Part of a small language model's weights.
Architecture: RMSNorm before each block, no position embeddings, tied embeddings, ALiBi.
MLP neurons of a small language model. Each row is named by its layer, matrix (down: output weights) and neuron, and shows model dimensions 192-319. Each number is 128 + 32 x the weight over its row's rms, rounded and kept within 0 to 255. Numbers have three digits each.
After each neuron's rows, "fires before" lists the tokens most often just after its 100 highest values on Wikipedia text that the model never trained on.

L2.down54:138133085165103143126165135123133116215103114146141101196138114171143102084130115071153194137188201124096095144169072106106174147188163129105092114174057139118086134158119073127147141132135134104139131135145106181173127141138060107139147130155091060104131124143108123091098103093107094180121092130164134125154132133102116160154123170161146095203129146097096128195101074118141143142116
fires before: "dale", " the", "′"

L10.down1079:135165124092195143150076120125138118116137047123121110200104165124162144085099090102164147119144131120096111123096127129109098146163156153103102171139155154111137187120117118107076122108151168128135161122134113076178174155128177168154097081183170084087087150098145113094150132124172173191175093150193152114138177206133158126116145093132142160106087107105073086125177143096165103088113
fires before: "t", " January", "pl", " Parad"

L11.down1196:131184131163104163191078155171145075114102143129204098143080108159135128159130082103080153088107142076150131152122162147102085117148152137107156144172139104119075141060151173093161170084137141091155203094134087100127069149106141104084168142132150100234168128108180145180114085123117150146145161143124108171156159132087177165137203127085144137162091103143129131123140097162121092122132
fires before: ")"

L3.down1006:114110081158141077112159134108126087099190147134167112049136147119086120174123106125103119096107183119170095157166088130125137124172102104204109148188112160101129131058072107166155169124181136044087139081100165168123106163083158132086155134093101126166128135084134194137101120169138152124129138135146125114115168093094136103122094128169166087094170165114085198113149063130098089126160
fires before: "=", " and"

L11.down416:147122224144151155123141157123125152177146156176125145169119123126114125183083097052208158101155089168138116130130106160165079153192160106115111129125065136139123103109112174119097125108138101098143176129118127161069142142129135202047105176130141157139116105132116125174159137131121127095108078120123046176182111105132179094109134121087124147135100107178142139105154090172165086126168
fires before: ")"

L6.down1117:151138130141146146131135126168096164115141112110086127127123144151113119125221134067112132092109094150163150119076153158185120152137094152076063086154176180120127155106122158124124109132099124104201070119140139102135134140174134044169128117079124177108104151129111151056069076139149183159110141130117090141152128112117094087163096137105140128136096152099119127176128145115138113152169
fires before: "{", "2", " ±", " %", "("

L6.down1195:152169090122127150128124113080152088115146140085117140171157083134112114146150130131094177151098173103176172161107125110136153138113090132110116117158141144112082090146165121118139102105097128102135078074133200108139095185115135118146063145137173126129161175091118147075139169160110132133125144182192122145114130163170062176112053078059154116115132144107155145125048070155088087086132
fires before: "-", "\n", "ice", "ra"

L3.down1207:153124118117064086151079106132061123150156100149162131139190080162135139125125194173111091153087116094142165049132117153138124157168174191144123131122201199136155125100130100152149117139094133110125126147118116096152137160111137170125124131166123138122123156104127167155094111073127143128112163124090100109127113116100168116090109094149134115108185128148162109151146100102137115170169
fires before: "="

L10.down256:120125104163154085146111180121117099146074107131087092089072130151061178138105137114134143128130157155117111156115126100096168124099113094130142152113127169117165165091083145152094137121134070117092080200131106112129106148078155127133151132085132179164106136153064080172128176089086126098143190135160133104138167160166128129153112185108186127155180158157114126130138192098140110132148
fires before: "|"

L2.down413:135133148064157127128119199150094141136129143121112182092123172080123141137107130164079110140106144114067203086162140079089154141100175138144099098119124132125087138151167159143106102121131158116141099149109116135136096148082106153102129117123126106130163135105122106144150084103171169166083140111159143143091089121091191127095160134129113127115081103128122149123119126143152166062175
fires before: " the", " a"

L6.down1060:099113167120172094168174074131115193151132169126052127177175148110094147171119115117124117118100182144103110100124099170134164099099122058075140129118160118188185152100158142094116103100111108103116104165113172149101170149167161106080134167112154158195105119092155106151102197164083157163214133125125092099096117136109120137064167174145128083131196122110123138097098129188103075125144
fires before: "{", "2", "dale", "mi", "(", "+"

L11.down1214:140114180110132208173120109125170124167151099085115198150151123102125111152133112143116097151119087152105159149055193110109099128139131211116111172082140120143103083165134140148064148153156116160093131152075094182153094116110113183144132178146153171128123143132171127143109132123114072105081122081137124116123133104146135068075112140097195123083110144205085083082100093148126089124103
fires before: "5", "6", "3", "0", "8"

L10.down660:125123161126148169212132084167143142165116136103145112153097125102115104162126155127053149146118111133134156149121223109076113118152146096088150117135063125147145157132105127140158131124158105166133107169025098153115107125130055163150113119119104167137167096101126114137161107108126126197082163111107107124107105143167133110146106126127162145162159024080104123163129151188129087133187
fires before: "-", "TV"

L2.down476:117189111109060115101154132119108155128067165126057087210143140150139107122154125113093095084165150109127164132125165115121086145120141138134152200152099113141108076064144151096118159053061106167077157129161072107120143156108112141147119175126052107151089106190187124130131115220082120126153098131120107154199118141104127128164115126097158115143127092099102129097149123109120101072165
fires before: "=", "\n"

L2.down540:166117110086149170148145138121076123095180135154110185138133148135109216123117164122074122139120189164125131142111115150114091158118136119095162199183155152100159094194102180104172142106163189132109125145174053126163058172130157114113130122170124122140131110098082089162137082124153096134074124113158162095217141159119135081122129063106111196127160181130163103144102090131137129126130
fires before: "|"

L11.down67:091155091170094118141125113138092106137138157124157181150112156087101155057074165179155115141129128067096134125116170150171107137158112107117153112131165101145194102158083094128112127082197119112138106113142116134104151134129117197171196123207128120176124121091140140132127107105103118113161089160069182102153141123188069107140103156139119105103142103044156135170118109128085102129144
fires before: "n", "ne", " 4", "ni", "ns", "i"

L9.down696:148159108138112113147157107166114160132149149112090114129159122108128118074151099136153117085114155133096171137124169072152087169148089122162118146126145058111159084107097125166132091132136101177108161098126095090100157136101091134145122162082124080162164095132152112116145122122095161086049160092205189172130096145130132143091106098114139165100130117149090121119177150090170132124155
fires before: "|", "-"

L2.down186:177146097112145118096118126123091150126112145172106130112140085186192016199120104023079165127054069184163137068188167122131139116098107087116092134122128157170103073135136111101086085094144169142159106143076125081138140145108130182157059112151118169069119078062097099110213133129092120131156085186164160139094122169122135071157110153155116072113103115052135102171095100101140143106144
fires before: "-", "\n", " W", " Apps", " Team"

L3.down1161:150104130179158097097061134173167109147175136114146149081107191100068186175101152157146174135114187131135104147077182089153148167089181158086149145079155136124118119152125126162216087144145093199131177160084117147166155171128048127117126132074084113135094176137150164124139075116119091137117117051122170186044141096125200153128151079078126176097135135109074160151149125200113089143120
fires before: " |", " \"", " the"

L10.down711:160111145120103147115106177173137124120122114143130192170143070170115154093136146140119152132120144051124143099152147178132141132158081163146136128141087123142100111062058184115123178127135106137156122108148145138095137143085101109178155207101150113105171167184111115160183182138133137149109111118140146118121072157129176133130090096097143073088126159131107108140126064146094135107131
fires before: "-"

L2.down416:112163111070111169167156176155107163168172177136143124133180126155133103086148090101075121128060176081082121140105058131085128127136071116127155101133122190102069199168154169082104124165183122130101102154130201125139098172101131107072138116148139157120125134151150114095150165116095145130181110119166170128098179111121128129120158150106116152068124104122099129104134132144121144158109
fires before: "s", " /", " of", "atic"

L3.down291:131119144153095138145104144150116127124104159101120119154139084138130154097124140111095171149142084117145133137111150127106114192107132071124194212112143141150132198110138103088148129124171122142128141169107081109122110174213108125155171137077156173126143132161108111205154084141105132153115165093109152136087117111128117180128086117149161163109118098048171161175185074147162111126139
fires before: " place", " round", " time", "ound", " consecutive", " division"

L2.down1239:162119153093116074090119054143116086134102104132144151187153149129181106136117178094082148093165143120139127114147124073110137115181162142100080141120088076152120134115092122103153069141100127148083084183200146110157110142116091163099099124156133125163148093080135122119147114093179044139127143143132171119094164169136083093197109129119082088155126128069131083103131095067125162123125
fires before: "-", "\n", "|"

L9.down758:066079121177119098146138162133050141195091130150139106152096146116110138089100146091134141105133146118115164105099141161156117097094135137171059089074182168127136159145101135184131133132131113110128151106058163155175102150171129090167118116090115122071123144037153156114149100146141090101151103103144091147156078165117084088062102139133145177113153130057147114121087131143168125141158
fires before: " |", "%", "°"

L6.down312:165154071126083109127109115144144167150152097106118178110130112124125160137128169187126178131163123176059138204097149111066200177102075153123124118138090101103093118075153124123153116172151139057133150119110151176149063186036145153173116161139102153178142142144144096125128083158164112135136158040137053135112160199126121135118171100106112076174125174112138125112052112136145125110122
fires before: " the", " a", " his"

L9.down68:111112127108183137141168185153082114164207112220135147092133139131097084116120118138102170133109167132132113162076114154148158120113085118103128143079092104146147131156117177097150129115052068161103086146176145163130045093140094132123140144110090135143103175087140146093175092149108136103126155140154178201132173146133127086147111158127145125138160091108112100145081122121147118124129
fires before: "|"

L11.down288:163150146140185100185102143161167189157138175120095100143158114134098122169131105149127162131099147151164121154139109116117151108145095142163112073115134171148129155161176122162093112165142115103143154138171118084142131094133196123069166117129201168173124121171130120117132123066134213141093171173114131125084115124110061155096119124170203161176162104121099130145125135124096056126165
fires before: " |", "–", " m"

L10.down1021:111127164164110146177203099079082147097100077142151140142149152101133101146107137118132160144174106075098065148096120154090117135099047113124110152129162141142166192138176137097133135116180181126111168144154108112156099122104111140128135162122191110098105182146204087118086146165120157142162148130095088127123104161176121142120094122152084144116122143134136121150137143137145151090139
fires before: "e", "ah", "ł", " Hu", "sch"

L3.down670:069164122132120067152116172116181119119116111112144108123132117099120109108154133145143095207098098152154117143129146124106161146124148198162139163135131120090142169138097174120116088138104100135127146112116132106098071181141149147165171159086142119139123098100170138097117103116123114153162114107104135080119113144163150145138056112156118180124132135157114133108100155155130117150185
fires before: " the", "–", " least"

L3.down419:135132117099114129154136117111126131116143125130157119108146121150138150113085130133121138197162090088168121123121101149085149146116171145094128114175115142200148135123145135119164149105102095162141133123173136175153146121127101183124144137135125105118111161137117146150131138128147103147126135123116156118147145126128131088157111118097133132133140119143100125143149114152120103176140
fires before: "="

L6.down29:177100123118137136148091098115144121180167104150158124122053161129123133114111099109103128155149155119138123102114147114166141160119083097028139139141141176059114167198112143099117180125137144136106125112123109079116122130072139153124140054119085172108118166086140134161162122117149105106054085097170105152124142119179130058206135127152139166161095139163161147127159113114209191141151
fires before: "|", "-"